MLP neurons of a small language model. Each row is named by its layer, matrix (down: output weights) and neuron, and shows model dimensions 144-239. Each number is 200 + 30 x the weight over its row's rms, rounded and kept within 0 to 999. A neuron's up and down rows have the sign that makes its largest values positive.
A block is one neuron, or neurons of one layer that tend to fire together. After each block is what it responds to, as a language model described it from the Wikipedia text at the highest values.

L3.down137,199,170,175,232,216,227,221,169,202,198,236,219,201,182,176,255,161,146,223,181,211,221,169,178,197,229,224,190,200,246,186,243,218,211,175,215,249,201,218,224,192,229,186,189,202,243,210,197,202,183,178,145,155,226,231,210,272,159,204,185,161,250,232,226,247,205,185,192,196,208,197,221,246,206,148,225,188,160,172,225,165,211,254,239,158,208,152,209,237,211,175,167,198,194,269,252
Forms of have (had, have, has, having) used as auxiliaries or with to, plus linking words like with, of, due to.

L7.down89,187,166,209,229,195,169,199,181,232,169,116,215,208,188,237,156,212,170,168,192,180,195,217,173,221,178,213,174,219,163,211,195,231,225,165,162,202,207,161,164,204,237,192,161,202,160,155,200,165,183,229,174,243,225,229,215,234,182,208,179,217,176,195,252,224,169,199,283,214,206,302,211,229,192,189,255,182,194,216,199,160,245,217,124,168,212,216,215,260,181,212,163,230,167,217,145
L7.down134,213,178,197,176,204,205,233,170,272,168,169,201,214,234,154,248,153,184,223,165,153,196,160,188,245,204,199,179,173,190,173,224,214,189,208,226,180,179,201,222,173,231,207,182,194,140,207,223,211,277,193,210,249,231,205,202,174,204,191,219,173,195,180,163,210,187,237,199,146,175,193,225,163,250,205,179,270,192,213,214,191,282,219,182,214,228,192,132,136,206,194,220,232,180,181,177
L7.down906,201,201,159,195,253,179,189,172,181,169,208,136,197,159,189,162,160,217,221,156,191,206,166,230,186,155,154,214,229,165,213,133,247,200,134,174,165,148,204,216,207,212,208,209,209,125,246,219,227,198,232,195,227,187,152,213,162,254,208,207,244,184,144,212,164,185,196,178,201,253,227,166,173,186,186,218,192,178,208,191,228,205,231,187,172,240,255,205,192,182,190,222,211,180,228,145
L7.down980,257,231,225,226,174,185,198,242,168,209,188,190,178,222,278,176,281,235,208,242,140,128,188,139,205,163,225,185,262,175,191,187,196,194,168,196,165,222,176,148,163,198,232,226,171,196,229,173,222,142,226,204,238,192,175,215,186,181,200,260,203,137,194,202,158,189,215,141,166,213,183,215,204,162,200,179,201,209,233,230,225,211,177,157,180,167,197,180,201,134,195,220,232,204,236,166
Column separators and colons right after the first label in Wikipedia tables and infoboxes, such as after Team, UniProt, AllMusic, or Win–loss record.

L3.down35,200,242,217,176,204,196,193,245,183,204,287,183,184,218,145,168,239,192,248,228,187,146,182,203,219,239,202,187,192,183,174,207,212,236,179,250,175,173,206,194,131,187,195,186,187,219,189,225,201,233,215,182,182,219,202,297,204,185,215,245,143,201,219,195,199,193,178,164,210,168,233,165,174,173,209,201,176,158,195,223,217,167,171,238,223,175,256,204,182,180,168,223,252,208,273,202
Decimal points between digits in tables of statistics, times and measurements (40.90, 1:38.94, 3.62), plus scattered mid-word pieces such as ear in Shakespeare.

L7.down44,205,178,158,206,193,187,193,194,214,194,188,209,142,185,249,162,200,146,186,155,221,201,226,271,229,175,253,227,249,218,245,184,187,180,213,224,163,186,218,170,145,173,196,200,145,186,175,175,190,238,186,261,202,171,180,201,191,190,149,162,249,191,163,174,173,192,182,200,173,214,209,233,154,262,216,250,226,164,129,215,184,219,251,212,152,172,223,209,165,182,178,153,229,193,214,263
L7.down335,223,231,195,204,199,217,206,170,186,183,140,230,190,218,243,185,148,195,146,204,187,174,206,195,224,189,217,201,199,262,176,245,189,149,248,216,244,216,214,178,166,156,211,194,147,208,207,230,196,215,182,218,168,214,211,182,172,217,206,159,177,256,145,230,199,192,167,213,193,180,255,160,189,217,216,256,187,221,209,218,239,189,171,197,197,234,182,178,213,207,177,159,178,208,212,213
L7.down868,210,229,248,131,219,183,163,224,203,148,207,219,147,169,166,195,238,178,203,164,196,237,211,209,209,227,234,234,187,214,202,183,238,147,229,154,182,185,193,188,182,206,218,185,200,212,142,199,192,240,180,215,196,185,198,183,189,226,248,161,141,223,168,191,226,176,220,178,176,201,172,225,154,216,241,209,197,160,177,285,174,182,153,148,219,238,293,191,165,211,242,236,189,225,217,199
L7.down924,228,179,213,188,208,189,222,226,180,188,173,209,149,239,234,215,204,205,210,216,181,225,147,189,233,230,229,291,192,213,224,223,213,194,174,193,225,238,175,197,142,235,229,179,234,219,203,174,187,193,137,198,210,241,225,174,115,208,229,170,157,158,210,192,147,171,186,219,274,175,178,209,232,192,197,178,170,159,214,228,209,227,187,219,199,234,208,209,172,212,236,204,243,168,173,196
Middle digit tokens inside multi-digit numbers, mostly the decade digit of years (20-1-9, 19-8-6), also track times (5:21) and ISBN digits.

L7.down61,172,263,209,215,182,194,188,211,200,222,274,203,177,233,172,204,221,263,222,194,213,195,192,220,181,193,207,205,207,178,206,174,246,209,158,211,135,242,224,289,191,144,222,186,160,195,189,149,217,180,242,215,230,198,196,204,204,219,153,206,258,213,238,233,229,222,142,232,155,247,142,209,255,190,249,233,198,197,212,212,191,187,216,223,169,213,189,208,187,175,189,251,128,175,186,184
L7.down408,159,181,225,185,199,225,184,184,208,173,199,192,201,172,191,196,221,177,170,198,238,202,232,231,184,212,196,199,180,138,174,220,179,205,216,195,217,185,253,177,181,148,207,150,139,154,175,179,247,290,252,259,197,173,241,195,228,170,202,181,197,230,230,169,205,141,210,156,177,191,186,180,151,173,152,165,210,247,192,230,191,193,219,251,158,234,208,138,165,203,212,279,194,195,177,252
L7.down537,212,180,229,219,199,201,225,236,185,229,144,172,182,237,194,195,212,251,197,203,182,189,220,203,218,198,244,208,176,211,180,177,224,221,182,140,160,176,159,218,185,202,218,156,215,182,175,196,220,149,168,206,172,258,178,167,167,143,212,234,234,151,208,133,188,177,222,206,211,186,186,214,215,184,217,237,158,197,162,219,218,193,213,194,201,200,155,208,272,193,221,156,201,224,229,219
L7.down797,157,255,216,232,188,140,221,209,227,170,242,188,191,200,212,229,185,232,178,210,215,154,189,208,165,191,173,227,212,160,170,208,164,195,200,189,186,195,202,201,220,212,117,227,183,176,215,268,187,181,195,227,150,215,206,200,183,147,183,253,199,215,185,189,224,194,202,250,234,181,208,227,240,225,251,212,203,188,140,211,236,205,212,163,171,223,179,240,188,191,190,182,252,184,235,180
Words ending a label or header in Wikipedia infoboxes, tables and section titles, usually before a colon, pipe or ==, e.g. Spouse, Built, statistics.

L4.down611,213,194,164,211,201,174,245,252,216,220,157,246,183,178,194,227,219,188,173,212,242,177,214,230,186,193,209,208,112,178,198,200,185,228,182,192,162,216,192,222,218,156,209,135,247,208,222,138,219,255,240,197,163,196,229,251,193,218,171,215,183,197,213,228,218,212,232,213,280,209,233,260,213,212,182,219,180,214,200,244,193,267,194,234,219,214,223,208,155,184,220,188,225,200,199,193
L4.down624,226,193,188,240,182,212,223,132,180,176,156,193,196,199,176,198,222,160,239,217,209,241,193,207,192,163,211,275,234,157,197,143,245,222,226,233,217,259,243,194,219,234,239,221,273,166,241,211,239,218,223,205,201,172,182,207,214,240,180,190,216,160,231,244,148,174,178,191,183,170,188,179,196,232,243,240,224,164,190,169,177,169,203,191,187,205,247,190,181,175,115,212,204,196,202,199
L4.down739,164,186,205,184,203,194,162,173,219,175,227,240,205,233,131,177,217,189,193,208,205,215,206,233,248,153,238,227,219,172,240,232,213,199,180,180,169,175,158,247,202,234,166,207,195,169,215,213,182,186,226,252,205,159,186,196,248,253,222,163,210,200,182,176,196,250,257,228,159,267,175,182,194,148,255,166,191,176,197,197,227,192,245,180,217,230,238,206,237,183,219,200,189,228,181,224
L4.down836,240,171,204,205,156,173,227,188,189,242,204,226,185,184,214,181,214,162,168,231,225,190,146,227,145,190,228,206,184,262,189,212,190,221,153,165,253,257,177,217,190,204,144,228,140,197,185,214,213,235,225,183,133,140,160,225,180,180,172,200,175,151,166,234,170,184,173,198,178,133,171,195,245,267,230,254,214,177,226,210,173,246,228,166,197,221,248,215,157,185,152,162,149,182,203,239
Column separators (| or ;) in sports statistics tables, mostly right after a 0 or another small number; weaker on quantity words like half, average, two.

L7.down49,209,167,236,179,227,186,231,179,247,162,231,229,153,165,119,194,163,197,190,162,204,197,141,177,197,198,227,209,228,199,210,183,197,216,208,209,231,184,206,244,197,219,182,152,243,173,231,155,185,174,223,218,186,209,119,210,240,244,231,203,228,154,174,204,202,194,190,237,134,221,202,165,173,218,172,175,174,197,229,241,179,201,175,200,204,200,228,159,205,178,156,191,237,174,209,270
L7.down451,149,206,182,167,181,164,223,179,214,204,281,166,150,185,181,203,251,188,202,239,224,168,176,145,218,159,260,194,176,240,200,211,198,232,246,214,214,188,232,211,199,170,201,165,163,170,197,164,193,218,160,223,178,204,173,198,137,177,183,206,174,224,199,194,175,182,165,220,152,184,212,242,165,190,185,188,217,184,229,241,180,237,159,157,163,186,202,268,235,191,174,274,171,134,183,186
L7.down536,229,174,190,162,209,222,191,233,174,187,236,204,190,167,246,176,209,198,182,186,187,269,248,218,291,180,227,193,185,167,213,176,238,220,214,187,207,139,251,182,180,186,215,186,203,191,207,191,234,156,227,184,182,231,174,100,230,195,151,235,253,236,151,214,209,139,120,237,185,197,151,127,204,251,198,167,171,201,232,217,194,285,227,273,212,242,143,239,209,183,179,183,165,153,197,222
L7.down987,202,170,192,175,189,161,187,199,251,222,250,205,173,171,169,183,161,213,203,196,271,186,222,181,190,195,217,231,232,190,227,182,247,211,204,238,189,187,192,204,156,178,235,171,192,176,256,133,236,169,246,236,190,191,199,177,179,231,171,192,221,239,255,176,204,230,202,174,229,127,131,184,178,246,181,177,193,181,196,270,160,171,180,169,197,231,182,195,210,194,150,239,217,190,206,164
Words like the, his and 's right after temporal prepositions (following, after, upon, during) that introduce an event: "following the", "after his".

L3.down249,165,203,187,186,214,202,199,210,154,201,205,213,198,224,253,184,197,227,229,178,195,213,187,233,222,214,208,142,194,166,230,265,179,191,185,230,191,220,176,186,190,219,209,207,204,234,205,180,218,223,180,189,225,250,195,241,222,217,146,177,230,173,203,167,224,227,175,218,191,157,180,198,214,221,211,197,141,165,203,193,184,159,183,196,191,169,220,185,181,195,191,200,213,240,229,218
Fires on the third digit of four-digit years split into tokens, after the century prefix, e.g. 17|8|3, 18|9|2, 20|1|9.

L3.down383,145,237,171,246,195,202,205,177,209,205,211,200,152,200,149,118,203,239,177,215,201,241,220,206,173,163,222,180,217,157,206,210,189,202,224,215,172,167,188,230,206,185,176,245,179,172,134,196,202,206,241,281,216,199,238,240,135,202,217,226,215,220,205,147,238,185,243,222,221,174,216,217,182,206,198,140,177,162,180,213,204,190,210,194,201,238,246,166,238,234,175,202,199,172,193,179
Adverbs and modifiers placed before an adjective or verb, often the -ly piece completing a word, e.g. fairly, virtually, highly, not, previously.

L3.down267,179,204,206,167,190,179,176,192,235,190,230,292,261,188,165,208,187,228,221,184,178,180,186,205,182,213,228,188,188,179,188,266,235,234,183,123,150,177,202,200,251,136,199,195,178,191,175,212,199,168,239,245,200,221,201,209,198,115,239,201,234,173,186,161,196,217,189,228,202,203,199,287,166,194,121,178,205,231,198,157,213,209,195,188,163,188,187,216,226,204,201,194,199,188,214,248
Final token of a field label just before its colon in infobox-style lists (Order, Place of birth, Average depth); weaker on slashes, U.S. periods, Nationality.

L4.down124,239,183,216,226,221,228,207,237,244,237,238,221,156,200,194,210,154,186,139,275,196,201,179,177,248,241,199,193,208,174,193,195,222,240,198,195,200,205,158,207,214,219,192,208,223,200,185,193,205,209,189,185,168,245,202,208,228,203,140,155,250,203,209,212,242,187,209,151,156,174,194,173,211,213,135,179,220,201,169,202,151,241,244,200,209,190,158,198,160,205,174,157,120,214,229,171
L4.down386,212,144,201,233,184,191,213,177,221,182,178,253,200,213,232,218,181,198,191,199,221,147,171,159,254,220,188,213,209,205,195,197,212,221,214,201,199,218,171,131,160,246,194,233,164,188,233,220,157,216,151,251,194,188,190,156,171,194,125,249,204,234,161,241,145,130,222,196,198,180,193,231,219,197,186,172,200,146,204,208,181,166,248,213,152,197,165,190,187,178,254,166,224,227,229,182
L4.down724,209,161,171,235,193,177,178,206,212,201,215,227,189,245,263,220,169,216,190,247,150,212,182,238,190,234,185,166,235,251,216,225,177,244,200,205,217,204,174,116,225,201,234,182,187,171,255,197,180,182,166,229,174,215,209,226,214,171,136,210,313,213,185,207,162,185,199,221,224,170,200,265,239,179,167,238,199,194,211,179,232,163,222,179,209,155,173,203,198,185,172,219,233,127,276,175
L4.down905,200,214,189,202,151,194,223,139,168,244,221,259,259,183,239,156,218,168,143,245,160,195,190,235,238,192,202,228,204,154,131,190,237,194,191,219,228,213,197,218,156,237,190,207,197,219,207,234,210,200,189,188,182,192,224,172,261,164,216,196,254,225,236,216,203,191,153,191,204,206,220,235,328,192,211,165,211,174,179,161,183,186,227,203,202,168,223,210,230,161,198,181,153,204,215,227
Time-relation conjunctions and prepositions opening a clause, often right after a period or comma, such as after, when, until, upon, before, while.

L4.down137,199,164,204,235,255,172,188,175,190,188,255,234,187,203,179,200,219,153,157,200,233,185,204,191,189,263,255,175,184,245,172,192,209,227,226,192,222,270,206,208,219,200,208,192,214,218,144,253,209,211,185,270,193,164,252,193,228,210,167,255,242,237,173,177,159,235,244,191,123,217,188,164,171,227,174,205,192,191,135,135,202,262,237,196,162,205,231,220,259,174,166,220,219,231,181,204
L4.down338,185,159,137,198,170,214,188,222,223,226,203,210,275,180,213,203,220,197,193,183,214,230,208,267,274,208,248,177,226,230,213,174,152,210,152,164,190,200,247,198,189,234,193,198,204,139,219,202,203,203,227,208,168,199,184,170,222,203,216,236,208,147,226,191,202,182,198,199,202,161,206,175,159,186,248,162,208,206,244,188,125,189,196,206,190,212,187,152,236,200,180,273,218,238,175,184
L4.down551,190,181,230,257,217,178,150,115,204,146,139,199,137,235,183,188,216,222,178,197,164,178,235,223,169,220,222,187,144,201,241,153,169,192,223,181,160,168,154,188,217,186,180,255,173,176,150,184,191,214,208,231,173,180,207,212,207,231,207,245,183,236,155,201,196,188,166,194,226,216,221,203,246,201,184,194,243,232,227,194,175,160,209,201,178,210,191,173,188,204,218,244,211,217,191,180
L4.down676,178,180,208,177,152,231,251,188,202,187,217,196,211,193,237,169,146,231,150,169,222,145,209,251,206,211,243,222,130,241,205,223,211,183,210,175,180,217,167,187,188,247,171,213,196,176,225,217,199,195,158,166,172,212,218,169,193,161,217,162,262,167,208,246,187,177,215,158,219,172,198,189,200,184,174,176,164,235,273,109,205,193,161,240,171,188,157,299,210,202,206,177,219,191,185,197
Closing =, ==, or === marks ending Wikipedia article titles and section headings, as in = Rowd =, ==History==, ===Theatre===; weaker on "of"/"is".

L4.down279,206,186,195,222,230,207,187,259,196,222,256,224,207,183,187,198,185,182,217,215,184,198,165,222,180,196,205,194,202,207,174,197,208,201,166,195,198,251,130,249,193,204,180,225,211,199,166,197,202,173,175,248,171,173,195,233,171,259,215,238,182,197,199,205,214,230,150,227,158,176,210,121,163,191,239,179,176,193,185,182,199,168,217,210,188,207,172,151,217,212,227,217,160,203,201,271
L4.down285,198,212,189,207,150,230,142,153,208,195,208,195,232,162,244,211,143,156,184,202,216,222,248,165,153,188,170,140,188,215,196,180,205,211,208,183,158,185,190,241,208,202,241,219,198,239,179,200,157,173,217,223,226,207,184,196,204,155,197,195,208,218,173,223,181,201,172,239,172,270,191,227,217,207,175,182,227,187,209,141,252,200,210,152,194,179,164,205,174,252,230,141,145,216,196,247
L4.down860,186,191,227,236,206,227,135,168,160,209,183,251,195,188,202,190,151,206,215,212,190,195,212,173,186,209,156,150,233,223,228,242,180,230,227,156,166,249,268,190,213,148,154,167,212,206,140,185,181,214,218,209,189,179,267,220,202,203,223,204,236,169,154,182,207,208,173,202,194,253,237,200,231,165,163,170,182,208,210,171,206,214,191,179,195,235,190,175,202,214,159,212,153,210,205,189
L4.down970,160,241,242,227,209,148,227,222,206,218,243,203,198,219,199,173,174,226,206,204,232,233,173,196,205,219,212,191,256,238,203,186,167,211,218,170,167,164,189,186,175,106,184,177,199,236,190,139,214,247,184,213,251,208,206,201,191,201,217,130,158,195,215,186,177,163,203,302,195,214,182,246,218,166,173,237,164,219,227,217,194,155,192,186,167,194,203,180,191,208,216,164,209,259,194,225
Final token of a field name in bulleted infobox lists right before a colon, such as Platform-s, Starring, Species, Spouses, Status; also word pieces in table cells.

L7.down24,223,175,147,206,225,246,179,193,137,161,227,197,195,164,196,195,224,227,234,244,229,195,157,257,250,216,184,237,214,175,172,185,174,228,206,218,254,177,244,244,166,201,233,164,206,230,234,235,211,216,218,195,163,220,220,156,210,251,215,219,195,191,213,215,225,204,209,160,217,162,227,166,213,182,127,145,179,269,202,171,143,165,189,169,246,176,157,190,189,220,196,210,217,280,232,176
L7.down51,218,149,199,213,255,142,137,230,187,213,185,138,191,216,188,238,184,179,200,199,204,213,136,179,212,192,199,203,197,199,212,170,174,198,183,189,267,209,197,252,238,212,195,187,188,161,232,205,213,208,208,246,239,182,177,178,199,205,197,145,186,219,211,208,185,198,217,177,185,167,214,174,233,206,217,198,219,190,214,204,212,168,224,232,242,219,206,234,247,155,181,199,240,185,234,202
L7.down515,213,200,185,217,252,172,154,213,239,206,244,189,283,221,187,221,196,247,177,189,200,191,174,218,225,129,149,256,170,186,232,193,242,257,175,224,184,210,237,249,261,187,209,220,177,209,179,166,169,219,214,219,218,198,212,226,181,258,133,198,276,144,163,199,185,193,235,221,186,184,151,200,226,178,171,178,219,202,145,206,237,216,148,204,251,251,175,187,201,178,243,207,234,171,188,213
L7.down665,280,227,201,215,198,189,214,218,196,202,175,191,168,193,177,230,234,239,201,183,204,189,161,217,218,171,245,129,240,195,192,192,231,216,153,191,221,167,234,198,137,199,209,211,213,229,234,132,234,160,209,169,203,223,205,177,217,129,173,219,196,179,214,157,238,217,179,206,197,248,204,208,207,234,182,197,242,207,229,231,170,202,213,135,178,207,183,162,223,234,251,184,251,240,151,214
Tokens inside sports results tables, match lists and stat sections, especially column pipes and mid-word pieces of competition or club names, such as H'N'L, Scott'ish' Challenge Cup, Bl'ack'pool.

L3.down213,176,181,233,219,175,277,234,153,197,212,202,176,159,195,144,209,172,244,236,177,176,226,169,198,174,211,200,198,156,198,227,214,165,200,170,210,154,246,210,166,206,196,178,202,187,208,185,202,190,171,220,179,202,222,234,204,186,212,175,224,142,187,159,239,218,215,198,239,225,196,201,195,195,186,230,147,245,164,214,213,185,273,224,168,160,249,228,179,202,190,203,211,132,130,220,197
Table pipes, semicolons, colons and decimal points right before a numeric value in stats lists and tables (Batting average: .211; "0 |"), plus time nouns after number words ("three years", "one month").

L4.down514,201,154,173,219,227,152,197,164,137,232,207,199,202,155,219,229,159,239,150,172,252,182,190,203,185,192,223,236,202,162,154,175,230,215,201,176,219,222,185,162,245,250,221,165,301,163,137,164,178,216,177,216,166,217,249,211,171,193,209,205,184,232,156,225,267,245,187,150,252,187,199,171,223,219,155,143,134,196,174,228,178,267,243,133,194,153,165,218,211,200,202,206,187,184,230,189
L4.down773,192,192,207,202,187,171,206,204,205,161,214,200,200,169,205,260,201,199,191,195,251,280,194,205,197,154,149,190,180,202,233,156,216,189,230,177,259,191,222,207,219,176,216,173,212,235,215,207,191,198,180,250,188,220,145,164,184,188,222,202,168,211,222,224,223,202,188,183,235,219,272,211,227,208,202,214,142,239,245,200,249,221,214,206,246,218,202,183,193,223,138,195,246,158,239,200
L4.down816,162,137,196,239,192,200,143,209,194,187,240,186,204,205,253,192,224,261,230,137,224,207,190,162,136,194,178,263,162,220,145,243,188,208,203,197,181,203,199,216,225,207,204,218,222,214,208,225,211,252,177,202,220,235,229,246,248,227,198,206,211,184,180,177,167,198,201,178,208,186,200,229,165,212,186,224,222,238,147,224,155,223,231,187,167,175,143,196,171,199,190,210,203,165,210,198
L4.down872,194,188,202,226,210,143,185,199,217,232,195,210,213,179,205,167,185,194,189,249,252,208,213,225,190,190,184,220,257,169,245,243,195,243,212,224,208,218,218,190,200,182,217,164,224,183,212,164,220,208,201,159,155,143,227,194,161,186,198,232,223,211,225,219,190,222,218,166,213,183,237,198,227,214,121,154,202,239,192,159,281,230,242,157,235,173,204,297,229,214,184,213,202,168,220,141
Final word pieces that complete adverbs and discourse connectives, often sentence-initial, such as Add-itionally, Trad-itionally, Further-more, S-uch, glob-ally.

L7.down151,174,216,195,145,181,200,171,210,215,223,175,203,208,186,274,178,193,182,189,223,214,254,199,279,217,213,239,251,201,232,217,178,193,187,181,258,196,179,239,218,216,181,185,205,179,257,221,238,178,147,151,194,212,181,198,163,168,214,252,141,179,185,232,104,189,160,177,183,176,207,206,218,166,167,203,221,189,228,201,181,219,203,176,180,187,226,213,149,162,178,225,202,211,266,213,215
L7.down196,194,228,211,186,191,239,220,215,123,189,226,153,157,197,224,197,192,247,223,198,200,200,244,160,211,175,221,203,217,213,203,256,206,236,162,220,230,172,215,150,240,196,186,201,201,212,203,287,204,231,206,146,261,179,242,214,189,190,213,187,205,186,174,197,161,200,207,208,143,198,223,171,190,206,233,189,175,233,213,216,175,210,260,190,194,168,184,250,193,254,151,214,196,190,241,171
L7.down207,205,183,214,166,184,227,170,209,166,185,205,200,205,208,207,226,212,186,187,230,206,211,185,232,187,250,194,178,221,200,188,204,217,232,184,248,226,227,192,220,169,181,230,223,209,191,104,204,157,221,176,203,261,223,146,205,221,214,196,276,272,166,240,166,190,270,176,208,135,190,128,227,169,182,228,215,167,220,140,196,183,240,246,119,174,222,231,209,210,209,227,237,213,184,223,168
L7.down518,213,153,213,226,213,244,193,149,174,203,172,127,233,201,181,155,179,195,168,197,215,193,234,184,178,188,234,236,218,233,232,189,231,213,187,184,260,228,162,281,154,152,191,249,255,205,126,249,204,203,148,198,228,191,196,164,170,223,218,271,208,198,214,187,232,236,165,226,190,232,184,201,240,243,157,207,183,197,208,216,222,175,191,196,248,192,203,198,197,238,181,243,191,184,195,230
Fires on the main verb, or its stem fragment, right after a subject in narrative prose, such as changed, failed, aim(ed), grew, returned.

L4.down171,195,189,207,162,216,240,240,189,192,198,248,187,195,166,177,257,183,195,189,197,180,266,206,203,192,185,262,152,218,189,200,202,259,123,182,192,147,173,232,242,202,169,164,194,229,160,168,232,203,229,256,269,183,228,205,250,167,203,215,234,216,224,201,162,213,176,168,194,183,181,184,215,177,216,188,140,162,190,224,196,187,206,264,244,211,196,203,273,235,216,229,234,289,217,181,234
L4.down692,190,194,200,176,210,250,226,220,182,160,164,204,204,194,220,183,250,206,219,177,187,183,236,107,146,240,224,173,231,163,192,182,202,173,191,198,227,190,191,176,187,205,254,197,226,145,204,236,205,216,192,179,251,194,206,212,176,190,179,190,180,212,192,184,171,189,204,185,143,222,170,188,200,204,252,211,221,226,205,198,204,221,228,201,201,257,165,205,191,160,230,191,251,220,248,246
L4.down904,219,153,199,236,234,286,184,235,235,216,197,195,235,223,205,211,216,212,209,206,225,207,135,228,218,182,180,158,220,188,241,236,201,209,172,195,185,221,187,153,214,182,257,169,168,195,186,234,178,185,186,195,184,227,180,224,210,218,173,162,178,174,185,212,192,237,234,209,160,198,173,189,154,243,185,224,172,189,157,177,230,259,229,227,231,225,229,262,232,180,149,209,225,161,265,222
L4.down928,190,217,182,203,177,249,275,228,193,172,233,219,236,239,207,265,207,159,191,256,230,152,179,265,238,205,224,225,241,163,159,162,149,192,221,178,175,223,189,176,252,217,192,157,169,188,209,184,194,160,227,198,206,223,228,223,178,226,217,168,214,173,212,222,202,159,231,216,200,213,173,217,204,190,215,206,248,220,193,165,193,208,232,267,168,234,203,197,140,190,214,187,212,226,167,247
Middle pieces of split numbers and words, strongest on the third digit of death years after 20 or 19 (1950–2015, 1934–2018), also word fragments like T-ric-ameral and v-ic-arage, and hyphens in ISBNs.

L3.down469,235,166,177,242,228,185,174,191,230,156,214,201,216,205,188,150,186,296,230,237,201,195,186,187,251,206,238,230,225,221,272,233,200,175,188,187,204,208,179,190,174,202,253,202,167,226,207,234,202,185,183,238,191,197,252,124,173,161,157,228,190,199,211,217,214,191,186,222,204,162,178,204,157,255,239,217,127,204,215,207,154,212,263,163,160,199,188,150,193,209,171,233,192,192,224,159
Short word-piece fragments in the middle of a word, just after its opening piece, strongest in explo(it) and expl(icit), also approx(im), stem(ming), Jen(kins).